config.toml
num_hidden_layers = 16
hidden_size = 256
num_attention_heads = 4
norm_eps = 1e-05
rope_theta = 10000.0
init_std_down = 0.003
beta1 = 0.95
MLP neurons of a small language model. Each row is named by its layer, matrix (gate and up: input weights) and neuron, and shows model dimensions 32-127. Each number is 500 + 40 x the weight over its row's rms, rounded and kept within 0 to 999. Numbers have three digits each. A neuron's up and down rows have the sign that makes its largest values positive.
After each neuron's rows, "fires on" lists the tokens most often at its 100 highest values on Wikipedia text that the model never trained on.

L12.gate448:543487486471456534454551482444547535559456460474544484500571525476478544524476492562521505479455470543576540473537433638469502519505510499477432506504532521538500486499530469500535504473482496457523559533459433483489503522490566491532542525407552506505532493566521522563474560521467417407
L12.up448:530475507494558569402528469491425482466512439482557510454583478454511522499517544525568516485489562587490512455482475526474397491451548511484515479611386474505521450503510479451541473552498468490510517454489479547490537521495484436504573448528523538476474491492525507522562518502497552548
fires on: "'"

L11.gate170:483469480544529492506483457489568499462416509492447572474473508551472535552480595461508511496492470503440525456578475552485441521471567469526499397459533480484561514520448490525416551522599426536492516511498487551500467512517397509479477482456472519524510525548487461534483539496501528469
L11.up170:509522459573503517524497531557529534426492505515487516525507511550474539523511504543491546521482514558486445543526481514496536550550472493466507513476502437498483584465577418526457535451519522512433485505475438573443476458444516555544480509495483566492494517512526500493464541549556504506
fires on: " the", " early"

L4.gate333:490498498510528488524560541494560517472512499532484534604548457422487488443566499516476559506472541543435543549549529524427464522509483534485466541534476513450537556527547512456482481500526546536429549486460558608519511488453432442492484501513482594516536458532500448529541455521510547485
L4.up333:500493488507491478504547492482413454526540529518460512487453508497489529525489484428516532458554493500469504475543483499484473462494508476520471484549559426551551490539479461487541479465542522513392410519488412585428512524494511479524519549458475508514442481527509533506520527525438493483
fires on: " University", " College", " Harvard", " from", " at", " degree"

L12.gate311:520542549525517463511521539461525522494386498535514500517509493523468483454429468612456478488460501522523507513450463545443513474434519528463504496475530536477490477437416509495510512556495487536509494571484455484543469442570534482435523551481518428469547478456538547545453484464490516443
L12.up311:520508482460498503550508493498544545568412525458484511455563503512548456482483581530553481454500526481483458569506406535434592597526580588477518479505497516449454615558582500494536524508471489545592456487437471518464536490519444520503421516480469478468501493539511519548507483463555557534
fires on: " V", " Z", " Sch", " Kl", " sp", " Cl"

L4.gate31:512483437475501578548488457499509550453456431537480460510464478511620435540496461587461486455489569469499439449473474491472470520463466503507521470536466523514478481505484499488516512521494469519517448559564493526466544493576524547453503532531448507557506515442464464507550505463491469572
L4.up31:448548453477499549525476457557491513499464504467536450505543518441567492463518471574436478485494552494510422502483478530471474431450504482524512583546512530462508519487490549534416510497450506481545501567487515534513557506523485520536487523471433506517504504506444578521462529469522555480
fires on: "'", "’"

L12.gate302:551492467406471510513498502522491447525492507531441451476414505514515556522500538510512597448482474508506526439484489552470439472574473444421486448551551398540545536572445520451514572397527481576584523529420542507430493456534493515594444509568509506506431450501472558509472495487495477500
L12.up302:538441494520553421546429480505527586549490465489507487540471493510441571505463471510466572474498515477466529485510501486500461520565512469550484454527516470510574505532477548489511551409516528483509444507427550500440540439603503471573401571485525486528483463512483545522501496562514486476
fires on: " they", "s", " that", " They", " to", " who"

L2.gate65:519599488491454502490460485540401506579480475510476475446479485469529498513520510554511471552493501467511515536442492500509552591467551481454503491490468479541506615496446484561511554554473561491548518537468481542452568524514583509514448499522439566513482487536448439492493566520516467513
L2.up65:558549531482532521510467462539455527511442506438400473485535471431513455553499558449479497515539489495441528472504588515461479563442532472524561510543408548515511530487492521497525509514516532544524480459448528432487478460586481536465532483460492546580545477575485501471481457552565507456
fires on: "\"", "'", "”"

L3.gate32:428516470535472551431466469484528518524499579462517490530538490526408557606512516493520491540504475514500483430526517498519508488469554472465526492504397501518483523540514494604556526461577520510487518466463488503520492509543527534521395503441526499490551479508441457419525488497449428482
L3.up32:497518506451432590504429482543516412519491473508481542450482477546484589566523537443491497479479457556511482482467508511524574563479547560438487597441464470498488451545502467484518588503460552507491520491532545497519449528492490496554504450462480467505465495463472546524479518549425514487
fires on: "\"", "”", "'"

L10.gate190:549441445475463443495391462509484422473512516521420508531490455500493536568552559533487502538501501527526468477563556563605462496475582484496574524500462490501502591524484489442541531524470363496514457576511459471433501561495491442535549514503515477478529518575500525515564468544490498479
L10.up190:483444478476428468515548512485474518481381527531428580472575447400562474475497467449536497471492516526514489473509488475559476530502516522517562549469473520563541552463498494399499515531498443523531504557481515507458463485556492502457498545499546568482540520546569629545499522494495506498
fires on: " (", " of", " as", " was"

L10.gate167:503463441499509533451571510511507553499454538523500534462487524532494479478472491531532533516576524460534478547433545463459506516539564435523520503510557558473492536575548479561522531493504515542489423465507570541468527539510503501519490556526536448481552535501566538618484522497478446545
L10.up167:552516562535498567533561521429511544479558505479421456464462552547508534461476521443454578506579518488422496458465543520483517515565504488396508488541510506410525494524491481514545504572459440422557509557478481517506471495481516540480468534557476502517513500491523436460527522551501479499
fires on: "=", "-", "–", "/"

L12.gate355:617430562435525535486527446550480511501555544480488412577497480472550469485481562544513554533534500545486503549499479504504435488469537491572544520486579503490545514518461570469474481523488447494487536486542509559457515543508449550545544544570564511555511505535498496463483470517537479524
L12.up355:537499463448486526494436520454529547545541490551532463411457530502532530470483514512526474422479425538441523521501546488535457457506451502538460444429508509557412500446561472570508482496504511562573513500582411529524541528425533499484407566567490459466535511529527458440490473553512510444
fires on: " that", " which", " and", " who"

L11.gate384:477491546536481558543500463487535483497517459502574492482405480487441519502521426404477532537506500510513450505496460483497527522499544472576434390543481490466553516466449431554550483452522411483550516456475436527487491534518557450538467496487473505472421533620432518541451505429522505446
L11.up384:583495515501483486529491508531509432498503490471495456500469484456394478521522432438434500449496504514539485524537594485527512534430503517488436506561472488487435510496467433489433506437455459542521537443493528523485470575502501510512476515467535510550474457568496581463493475406468506422
fires on: "."

L2.gate122:489474500485429437546517422514487425488491467465466435500535493532486478488488475478443467599489448515469475455539458563469478474492498457551464476470522457464416426523462505521438506461583455469512514440521454470445466493518583466511440511517491454536498495480537459503556479482477529546
L2.up122:475470546466488481481473484492438517491492484408488478448485546488465469568461406516483509524489521467473367468463482503490485501526459535526510509468447503494483497490461535482482499459577529435550458396474489500514448483510509469485539495570493468516454462562518475530517505444418488549
fires on: "\n"

L2.gate74:520478537522487524509495541499534459455469491530470473476424426534512525536554477552487491496496502549407551505574437428552535551513553484447544464480493498532512524501533520491542470538474445511457507518465538464499493464554446550487551446522499484594463438555473486430473517408466510584
L2.up74:525497456479436520548529520581566548493472454540538496424430495531497442499510549502495488477450444520483511510511422415509517430449493499569559455554454516515496477488478485498499488426543574525493475520506497570502501512563505468505514467551465518555582503532480489548492515472455524424
fires on: " Pal", " Mil", " cu", " Phil", "Col", " Wil"

L9.gate61:477384478467531475431527493538512492550411423479460442445589542456527504445470575550440494518447517474507399478457521511476545556462408510534430490489467480508469468525513536470476521502461563457512484515480476571495429521495498484517505567566479469492533534500556506507475541495449466464
L9.up61:468456524448541554535522532449443520506504520505550514494493547554491498458450541500565435503445482486473579561524436491564468516522508540519495472481528553550499462491487508472497510534619494511476501514504481467559535484578469506489461474598492491461507475458478574565563527548418472507
fires on: ",", " especially", " was", " as"

L3.gate385:437504565511488481567514547481500443445491492430521529513544509507514443542514504469445507503540479507472526571491521451525504509586455462447546508457494489461442535517429418495506532480487423537416484504491447576480498465507491568485525519564487523478522512549522526550502515549498588499
L3.up385:446409561528426509501604557498453505550504469511448527536490463493485495454524545392485537505430486507506531498555506498467574524524394489445490474570543451538541536531458468519510562477521519507529537531484450496532468486478541485552529513505554516507499514522553517546549521505493449484
fires on: " at", " from", " received"

L12.gate19:557469553466475475456516511454494520451529489600473468514441521517553493457483541469458601520577512485546519466504492528455448472554473516521477539504450514506505536495456498497617514490532457512556532521449596533499525541543513523508449474511473444436518487528450541519526495478548450553
L12.up19:574498501473440450534503529445470548513498425527449558498478462559459567568474438466530527450549540511486494571428489516470487409557475457533491551533505491463552508508499585536464489500552461518544531522530506487502528451478545522467480513544511474507495536509464583497476528553513531460
fires on: " and", " that", " who", " which", " They"

L2.gate412:525455471503482494460370571448503561478462502485482579498499484478460517522497565515430476485501465578486562503523485547537511523479554538460592523494563576464467569564485485525529538487467531479541541510475510525521589449482509480467477455513500547479469560501528549527431517480534509418
L2.up412:487494510473468434525449554468518532564475486453488532486551536525506443547568503486533576523500557482504508551483485519512484534492482482504486549504542533525523634596450521455527523516464503472549582493562543538514532509527463512483468497561494452490478530525524494511453478572552528490
fires on: " V", "V", " conv"

L9.gate308:505412508511446515531515491524524483521479451506499457432495428445507458504502566537467479478543421482485542581502478556407485535533522475480522597510464458519595477518457490491468509522523493513418512446495428509434497485473502480503564534468541507478440520545431520489537528543548483506
L9.up308:414555512495493518531521478528460484493515459527516465419516428444467538491488560573503455462509532500467479526433428465528566592512486528527429483473474497525530505499459542489510544534476464548509510517474544529477502446576471520467486525435562492500522494478530474483554431543503522493
fires on: "s", " British", " American", " |", " International", " Film"

L12.gate474:426496534535476566490478540444493481564485529467552488458513492523536497617551495488532501540502456487465467490477488470474567437552540495533563444551452594542519490560475484553546526526577546514533451583440480451435552469497524515456379482573489510509532466563608506569420516488437467486
L12.up474:529569541515466549411488504462500510477516490528456467473436566569440449529508438507500521542533473522457424539552486556498545502568466490508503483571506506510526470500504465442473547460479529457546506584459476535514600511468516513528449539543462442492502451545491550565516460535528459488
fires on: "=", "–", "19", "18", "-"

L6.gate183:505563479557532491492555475544521501513463581469454508509494531483542533472502508497466561533523500581505533515502495476532484509517517510482531476469488427445517500528528467473500516526495494440473549488575421495435529472546479460546478489512482479507480495528557495507512565482476464476
L6.up183:451547493547514489500569446423435417536479464480421443506442507555577524451488491448463536475503468514492551545510456543502529444524464474365563501428493396469513553546495528416433517480490496543497479406530503542507456443491509493571537498519555452517553481592473549487497452535501538473
fires on: " |"

L4.gate269:536486536476516501518457447459504525465489520486573489551463441554503526617537535438445477475534528543443520507453493486505441539539468532487472567469483461508488459492523528565591549444446393477507492565481478518443506482535515455454433483481560415473411520523470525480470549522474484525
L4.up269:527430500397467498526423490504498551416435506546448585522433490512455482545543428506519464501528418562534409493455500453469458558464524528558526511525503474513512488430523585549504473487490509487525504421460518443509555540518512513494467441478519485466437511507441482535502454488413518499
fires on: "\n", " of", "\n\n", " to", " mi", " within"

L10.gate27:492469463454479484499540464542545441527480523484490502509527471477504512557490519474486427542506450508539540494489516464449484517547491524493512533509430473549537554484569418547483521510515496510505497464535474519451586461450476474451511387452450476435441541524518520491501517550492565513
L10.up27:450443495474541464407496435467477441438465538437441461546485522505509517419520508605533476503464507449521566542557571513454456545477519506460547574562492418499469538449492469563486499498524475502509453436564456560551532479476447463544517506550505461508506599505542514466549503527591494493
fires on: " |", "|", "G", " m"

L4.gate123:470564519534508414500501485477518536544535461571423464511438467501512504438513501530447527474497470586492484520541440463518517520513454523525482532542429443527472508549452461535495561499517520487534469509484548440448534484516494474497497511531591462515571459521581439545455508516531470522
L4.up123:549464481499500428554498575525533475531506463541489428450499524598513492458489474466514470480553482502570476470473542574474479515514587399435543541483437521462498528529517530459496553494556446528549495464475521503458455408482460537486464480504492575547514474553424521455533514506495450478
fires on: "=", " |"

L11.gate214:483524493489476474481577512439485472572607529477485515528475478488500562496456456517539446524493518514568438512462437487519522497486528395499486459414531446520494493539475564518418522530489462481466510400527517454458489424482480435500512558464599522554475455459396521431443514507512521501
L11.up214:509518485506487478498464496569548471428530537478462493521515545431539512521491454515473503597455513506517447492511505486532519478542537476390521448469517517512505581449486482462525550479510512501496447402456554513538567472592527461522481513513503527574465431459413508540502471515501437450
fires on: " =", "=", "mi", " whom", "hi"

L3.gate313:519499461575464464498534467487567490501477528485484590486492465551459513552414446549513486464497530507541548448503553446508519558510510472530477508513470533445493488484475510511506542483481528500487554500461521542539503546528474529485518513621503501517532384438572450528525464516558593411
L3.up313:514509496513481492465536537445469490466472450485508512575432498498477516464479469574478509583542528491564507514564511519552531521529499468477513531527517531530529432481548517504493508575501500573468494461499545415503532564525487456382583438493510572507471485480509522503508447420519547452
fires on: "li", " Final", " debut", " Val", " Cal", " semi"

L2.gate325:486463521488510498471452588489558466479457484464454495474478535505535477532506576496453570546498468462495479488497497562493439512444458460459515457545497526471467540489510496490479517506562539458500521521455404542574527459487481492477545453488466473455593534480448557514447498483478478592
L2.up325:525439519477494474552475538513437477593516500447547572421520518452562566395506508453524573530535495493421528523496537494520518585473544493519491481437468484448445532473489521588543570468540501573494548487501528526489559482468550479482482468500506449519534554436493537479419542535437521576
fires on: " of"

L6.gate298:487499518397470468485484530476526456498453514477495482523454474494492496525449528473441533498460491614458426483528434501494487504533459456515506454535500487474496462469524519547458577508442452510483562568551491560506512526644503466489537538542541432493444545525521587497478527449424493448
L6.up298:501467582455496518505431453500480542454502455475475496505456549513521529459514578452518537490540510484401448501455518518497405522490531456492514482470521476516537459552516496546479504458499529464474560515506520450519457464453495494450536383504489524451565481431510541464504539451503538562
fires on: " of", " a", " an"

L6.gate91:572519424479518539464553484483455473454488465585550504524530465540483469486532569520407491534494493499524484457466471515395463535506498496517493418494466543481501491540477482602508450533477499497503504500568509432530466458552550447547523452481593480448523498517481473566471542512449481542
L6.up91:400493494561500503456479502511591487483528487462565527448480524468521493483501448575486490446452471517525494525505511527481422460508558481527529534487517520519498490541544482448523516500469522533556533505500505515514478476394585594446478510517477458464491475538504555479537560464555535539
fires on: "'"

L13.gate3:477510412572392571494493515505505517519465438504536521506521520537500596405382608521487549497455488469551516501426490496513462556523498519545481493445491438527478445551483518488435469486488473461516509454491459486439452490517526475530449481519513483478570538470495479539542494420446422454
L13.up3:500495480499478562464561458512438542462508486493494487468538508519498511454524518522468477497498475550515406498474509562471546579483511585485470482504437475460429552518514495511508512499509473545510507478517484494444511444521471453524571457630431520448504498492506488534553566492435504452
fires on: "'"

L10.gate110:484471483521560433521501536522537524514473551494521489458511506498507530516536552520521502521547548482462545484582423556428510538468447477501500583580516554441481558501449529547390553549517484555514537539493458484513538514535456475552481529564460545499530478508448468494555531504446461437
L10.up110:530524541533453574465477491428464510552520548473563467531445465448502480519444540501590467480492515417432531547487436457555418507553394455501491398452490520481454465467510521504446506551518571549460456477520468436478410515515544549505535511508503510466482478430522513518543454509454465458
fires on: ":", " include", " as", " is", " was", " included"

L6.gate43:503416469530531516503551499518480459480521429516553522467442516518442497452498544578406511466461512503539493497523430538433491498458442532522477514497506483570541553509494505541459504515475543538512563480513489589505566527495475547444433483514522501515475566449466499464410546505544488453
L6.up43:549529580550506457499493528561446487448492401492486466505522425534513494469496467455489439514559530467478447498510558572439434486421447497523535475485429482531493575419467503458461537472529473545567560457470468527459513464481537521496398479485426512474509511556520483481490505508498497465
fires on: " and", "\"", ",", "=", " while", " as"

L4.gate56:499475507417501438541527501547424535470529504467533554496478545448596472460473507513503511463451507444400501537482472544500504552535586458482512412435453520496507525466529494481478512429455473505433462531457555474433496494532508495374440479437472483560486546505476471515535504504514585468
L4.up56:481487555539559494481501505470385468587516497448463515460504460512493557489459581567478508544483508547531482519558449447495448512419446575513530487538493499439549519437501510505458502484500500507492470468466509583540456525461480475432559537480504451464480572476503558499521468456457449561
fires on: ".", " helped", " home"

L3.gate154:499438519492526531517555482552586616497474435489468504470491475544508530579475562474454518533530530536477463533495462556501501528481505521528517494487561482531474486526480500473491465387551486514567500500449506490459510456578536567449522547447526472426451470518468507507512381461466451535
L3.up154:518481475490528497495534507500504463445501407470486523480422435511422487532538492512541471498573488575542475412535465454450505544488493472480502505564476495558444558509525514451566463488574516486501474433537551434500547486543515469503533494545469528502452480542510409517467508490465484421
fires on: "ism", "ist", "ti", "s", "d", "e"

L11.gate433:535567550409441531473538543515551507545492561571540441523498492546478521534456546561466494455457485476517465460574484507439521486455541492495518487483517477578531573443534484578563472515504474571541564497556474493519527516444462506545465495529554534502535535513563594521540512562524437510
L11.up433:534452470520462480503524535524474490514504517498514518474486416597485511567525544448530571530511559539458483493513455551468470498576495530518519458488524427476442550506451416460523448498515461521541504505474533560486475449498572487457503494578549455504505560524573492500482497512531483489
fires on: " the", " It", " that", " and", " who"

L4.gate12:477493531538564511484480477473532545526510498517526443478546509524497469563491475478474503532539586534470500477469536533553484529471565487498494534561557539440430474486490495451480550474556517525491471576512475453473506552463522541481555487489411546571520487424478458491596494538456509581
L4.up12:457464536522527527472529485477522452545484540469510518504493502482556449459491499471458512517483585461509410449559510540523428495529507528430467581527512544467415451468422516449441506477586563509556512493459565479538525506470523545471544423482497483543531462477493508465505430487466534506
fires on: " into", " to", " from"

L2.gate283:509487495519524556566551483540434518424442491522580508549484509431483483601447443493488418551553546476473496479502485561520439452535444476501511499453467508558498542455524547557506493465485553450518483537515479492481388509526506477562477453491510523491493581501509548452506514495488470562
L2.up283:516462533455508524532536470537494486473468533445473498446454520457498505603510500528465470577447500486505398523503517520516450515528524482462475477485488539513506520468566501523501504489563498518475516519524451535494439546498554473472534492609569541433461470512466495548473499486456547405
fires on: "\n\n", "\n", "iot"

L3.gate198:585539504567492451449431523522499461514482495554495545498511475441457513465485456493505502481521478504485493574435435474489464494482488499506552401588493516471462548559467517493445580457513467481462497541550548523522535578454549462476459515525443529554583440410458468556581463529490468490
L3.up198:555529527503478481532510467533503462478572474477474451514565520530439441420498528446491492504492571561528480515380521502500464473467508490562505474544466439478542525567476481568508521493466590464485473583575545499513440527502493452520524499490446521559466479460482510516443468521483547494
fires on: "si", "ti", "zi", "ni", "ci"

L2.gate500:509549466465501450474432450569507525545450452476462435477526542522561562467469512475372523499483474441555554494495489568521473468596579532511455523532452476502529484480559473458522514510532615499510495487561570504539518474455547476468502480541460616461521479487493472512482460478522501541
L2.up500:522560477488462542455449565453485495473421416538520534529538519495507428498485499557528441444518544483464489465447468459526409517508557487482454504389463429465516498469467430539433470508531538544562505507476491493561499424572561401499497446454523421429480490459515454527581510484478515494
fires on: "na", "ja", "ka", "cha", "ina", "ana"

L11.gate267:503483511502472519496542530475540486591507521549565494492497541437574579530485541494500450514518470422409548509471429468570469517509521419481524481488488514500523433423555509470445490479475540528537540471474521557526481552513490504561449529550575543549477463539403521514511493527482530477
L11.up267:461512524514531526525480525549547497553577558527502556507510491526460469543459535476455445501545468579428550517461492506501473391522487444464481495465506450479479516495518524495484493511403448499516528518572404494533390547524509502455526508537450504463481490551430591555496483566489468560
fires on: ",", " was", " been", " be", " were"

L4.gate221:536535491455583529550526479545450429494497471504541476567468474456576510504550487506492510531540519515521563426487536394465452510478577540523527458475597429506463528516501450565358449444501495515449524503482501499521559569523435546519494545556522541525519501518526515482381531473526538525
L4.up221:461550463549493458477520492475554504499562541527513480466451533548537515493467495447527445456471485479465541505485507484523533499521491559485503506611457546509533505468481506531484469579523473518568502490540496525526459497546501483532463505494448472483492520513530474497493500467485500442
fires on: " that", " which"

L3.gate11:531572495515498473493581551488528511507493440528482494449466563527455549460474524507477519532459524496474522540505466540510575479440580485458483552506437477492498553483593456556456573551557547484483589486504530538489482512566477495502466529426517489475485509534511533494490502515443492564
L3.up11:472544502488467527510477523482503439606514491519517543433469518534445562527508492499582500523501458589551561459497474516552491469508579519604552563463471521499502547480550474583438558441498469515484509497556474483479498517524496521584482543472544571414489532495427534478558460477497478521
fires on: "\""

L11.gate38:479510525464432491543460569495480582525496469508475538540532458466586405457494422474504572486517436444505560493538468503531483476469575489525496468514478487509531483451472483515496529532514519493459521460487497528497514545467468563491481496525526453461413484467557488529447512480463541555
L11.up38:510519527503468516533460443509429518494463483431442516457538541479531626428404436462508521527489504476562461527553465535529542479455488461482512479469539518462526530551522489540420425448580551541499578485433450520484450626534488478485476511421539467485536517483501477486458511457472527557
fires on: "-", ".", "O", "N", "/"

L11.gate92:576402539521410455534435422619502517524469473503522477497468449519506459519504567579494450470433498488476542494496463467486473453483475519459517463478473548540476468504539535509452480520482500435552501525466503488498487455477567476538460525571527536421518502532476429569466520536452470438
L11.up92:460551522454536493521508580549462598494461606478535525454492503556475515535460507614531399498499558482434483471455490519464552495528464460509534491512469439502620431500471497441530530451446498524488495520509447508511415541550524540512529546508462490465461431476478562467584532516511520467
fires on: ",", " by"

L3.gate382:494406512485528466453571475601507481462540494535540520532469499509464461503521479516450480522493464448526502504447509476463453478448510524488485463488505551487520445536479528525460512541466463532582533426516414457478600546521540616514484534551437576441551485474475478500516503512483454475
L3.up382:479489505561525479453584500534554436480521498541503505428505553517483487473512409430430520514516522507480543513565474412488506487497501506503466528510475486498426485601428461525482484496522405516576510448533489488529488502554438512515450542562511554474462492491510492459434463453483452437
fires on: ".", ";"

L12.gate506:558489436442516479557488500490512494561537545525551419440519489502499522489558500468527467508535514588498472460458558481500493509454555489504525553486501568504497556532525551471492521508447483505487452511466463507479475507444504477504403436512567496440575443559507453559493491437545360472
L12.up506:528558439497528475560572499414523466515491565485526546501526526458501435506494470449573503443493436464401495510493497538466484472446532554550421490483499494530481553484556500441508484470507552556541511504474481432486556509473462512523494556501474487418528590546551517483524483563493481556
fires on: " (", " 18", " 15"

L9.gate372:489543500523534546499477463507588502452518473458477481471557498500501474483477441510528461484498557525528439455499443474499451427511481465466524489568543492517510421506510533541509496534472533591439521498509479492487558436451472504468553463506497440502509497503462506519439498535540466546
L9.up372:468503453557527478495486476536570501530489465399422528425530469529454492569517486559450479462485502477461557530518462513523510454564519443521464494560555509498586482499508559546562476478485537480472509543503507538447505536473489422549535509469476450521523488412477495582479480533503470515
fires on: " in", "in", " In", "'", " Est", " Fl"

L3.gate497:626461486530543468467498476529481482480460478462508556550467459537496533535556463490536530506504528513590488449521461577533530464462480520502493502446590499547525478514450546534479530490461520476519558438487531514432520507518468542497538483538483470430449451508479547514484444530472530430
L3.up497:613462447534436522465477446537524467503486450509529586461534505490463501446427492486560519439454547502494486480475592481511475482504636494467518532450531447519501512498461432516514512536466560515562534490558514463509444449501483531526550475467484498554504454558545503533518527501468451551
fires on: "\n", " such", "min"

L11.gate44:595509480545486449482411484539476438414488544468507548553490496470542501492490546443435536502528497576507496548472508477502488506490459503523488478549535552550501508553504531463502514440461527490498501498458518492537566511561543471483542483524480479494556561472483509513530466568517473486
L11.up44:510448535503507533456536602489521466487571540494558507477542532498416446511532465452487451493460560546432443501474567462457518508489465515462488555555465436479469495475473501463523377444451505434472520444466572535518543471501435488502454419513477476516450517445457490533548511449474461494
fires on: " Di", "si", "zi", "di"

L10.gate405:546541598547440507489517544561573506543484459510537520439556451455528472502409524469490590488537443487459487500444522463508525494464593536499499490580468488485461482481508506491474489480547577567490499505507481551527501488504499395533478508512482494474490454512468581479459604479507468593
L10.up405:542519465526542490557508494514462469425509483557469539458519479543468525562443469541497424513476477484468502487468458554508541434477563514569495532526488505527546498488444535539484461462451510500526507525489538480433492459559511478553495505481628570494443501396356454482488500474551513543
fires on: " ft", ":", "'", "{", " in"

L12.gate482:557439486465504504503523447534499478451476525534450545546552456480490514453536461535400509570517507507485512411494538457490449515492484357497493490465551463534492470503435529481568542425514539575511500558426434498511464555502459498479435571517473541471516476614464517454481516474504510512
L12.up482:459502437551498473524487558500527451515463545502484476517540516495591465521444461466520469450460543535492535474468426454459497476417514557556538551488493481462396510492494532611536509574522551504500544502479509510451538490472563527538452497531432473550520464497511559540515436458519544465
fires on: " t", " att", " det", " ret", " m"

L12.gate80:526501508464445577543458535498600476522477591550539442456494518483551532481479492460503517549530527554511500506531522538486436483592463494484531504508456485507464482517505568465409516522461504488534554534571456486490482555423457529513489498468469481516556510558466518441510476488515422522
L12.up80:501462470465525490531457506507464445430530598449541551438478464490464448434508482543556506469587502473409506477465462523517517535483476465518501515441502476514505523494481537531449436543573497533515459570471461575527523500511472545432571528551436527497507513410502516494502483481501446524
fires on: ",", " of", " at", " from", " for", " in"

L3.gate282:537515502553529488430497539532609513472427523506465559500493534556515512483482517489504527510588535487428516457461516514487525554437469605538492471540598444547496506462476529469522536515533505464584504496537557484484466504449530538550528432455476557493440380522496477556432449502460525464
L3.up282:550494506529465460446483542503513432488504526550480564441534487581482559506556553454471510429497549464443461468493529556497487538434532548457555441544483464512548453574459483544474495492542504495455567535474519496497449388497442505576525471441408499504421473513494530401492503492488554437
fires on: " by", "\n", "\n\n", " sub", " 2017", " Pan"

L3.gate309:473505522460444470487473485440482527563481496558489531465497458537489433557472495518454502480535520457498554503470520538510450497492532545458481553497555520474449542427433408449537549507519468535501462514431560523504478499477535558553446545559513561470514474470459486450517525511546434489
L3.up309:557594454489517424465511496498515487509476505513450462519568517486454451550503450487514475467505470464442511457388489467537490462457504461452449542412518412536456617483478569459524519473460495501462564586468443505479565547495435549515529494499505544537498473478464490504518501470486511540
fires on: " $", " %", "+", " Win"

L12.gate114:487569525469525494496588470539406489510531488415485509483468497483518547468465471507532549528536536489543552468413519547441453505481515417499522483546416564564535567486502447544506517451465517511507537516422513444558458473525558551439461481590509470482491492488442469511536436504518566507
L12.up114:504472451394501475537592529441459465474555554488523533519461452570458517517544448482461581456505506548484545500569468503497460512534486463560478529534496514421546510532458490514502510513551469531543456455472542527448476554582437511420510529467512499472462467519510545475494482557518515559
fires on: ",", " that", " also", " who"

L13.gate260:527422448430454432605413483602464480488487491500534480523523465542425446485616489423501465494455536510512415543569472500474470504547439461557506479514457490520433553515447534544492505486520425487519549500467425510424531500490500512530464474551486513415524517484517396533462456437499452542
L13.up260:526528484450454485447418480417471481499513535529505498503449487477459467476512493435478340476479511523507492512483506444487520530543615517513471560559501535414462484510502525507498512456536471541511489479523504407488538501474537577487452466447489483481512504568534506480552488532523482557
fires on: "–", " (", " −", "\n", "("

L12.gate261:521493506533504516442518581550500570494555485483498493446450547509489486583526548500593505543514566544472524492539445577465479544505520493496565484495570483542550513539513599457483503547419528607457505458532439468515567562499487498463422499503549489516533559526398488546449483518458479453
L12.up261:503521445541466460539442510510522516508549510449439528459473485563485530502541517540517450503427457468560489507561522514402565593593539483538513472538552514472491504540548508558497521508524463501439493513484488449488563589530548568506458535457480439487517514477503465555502569494551495525
fires on: " The", "The", " A", " the", " My"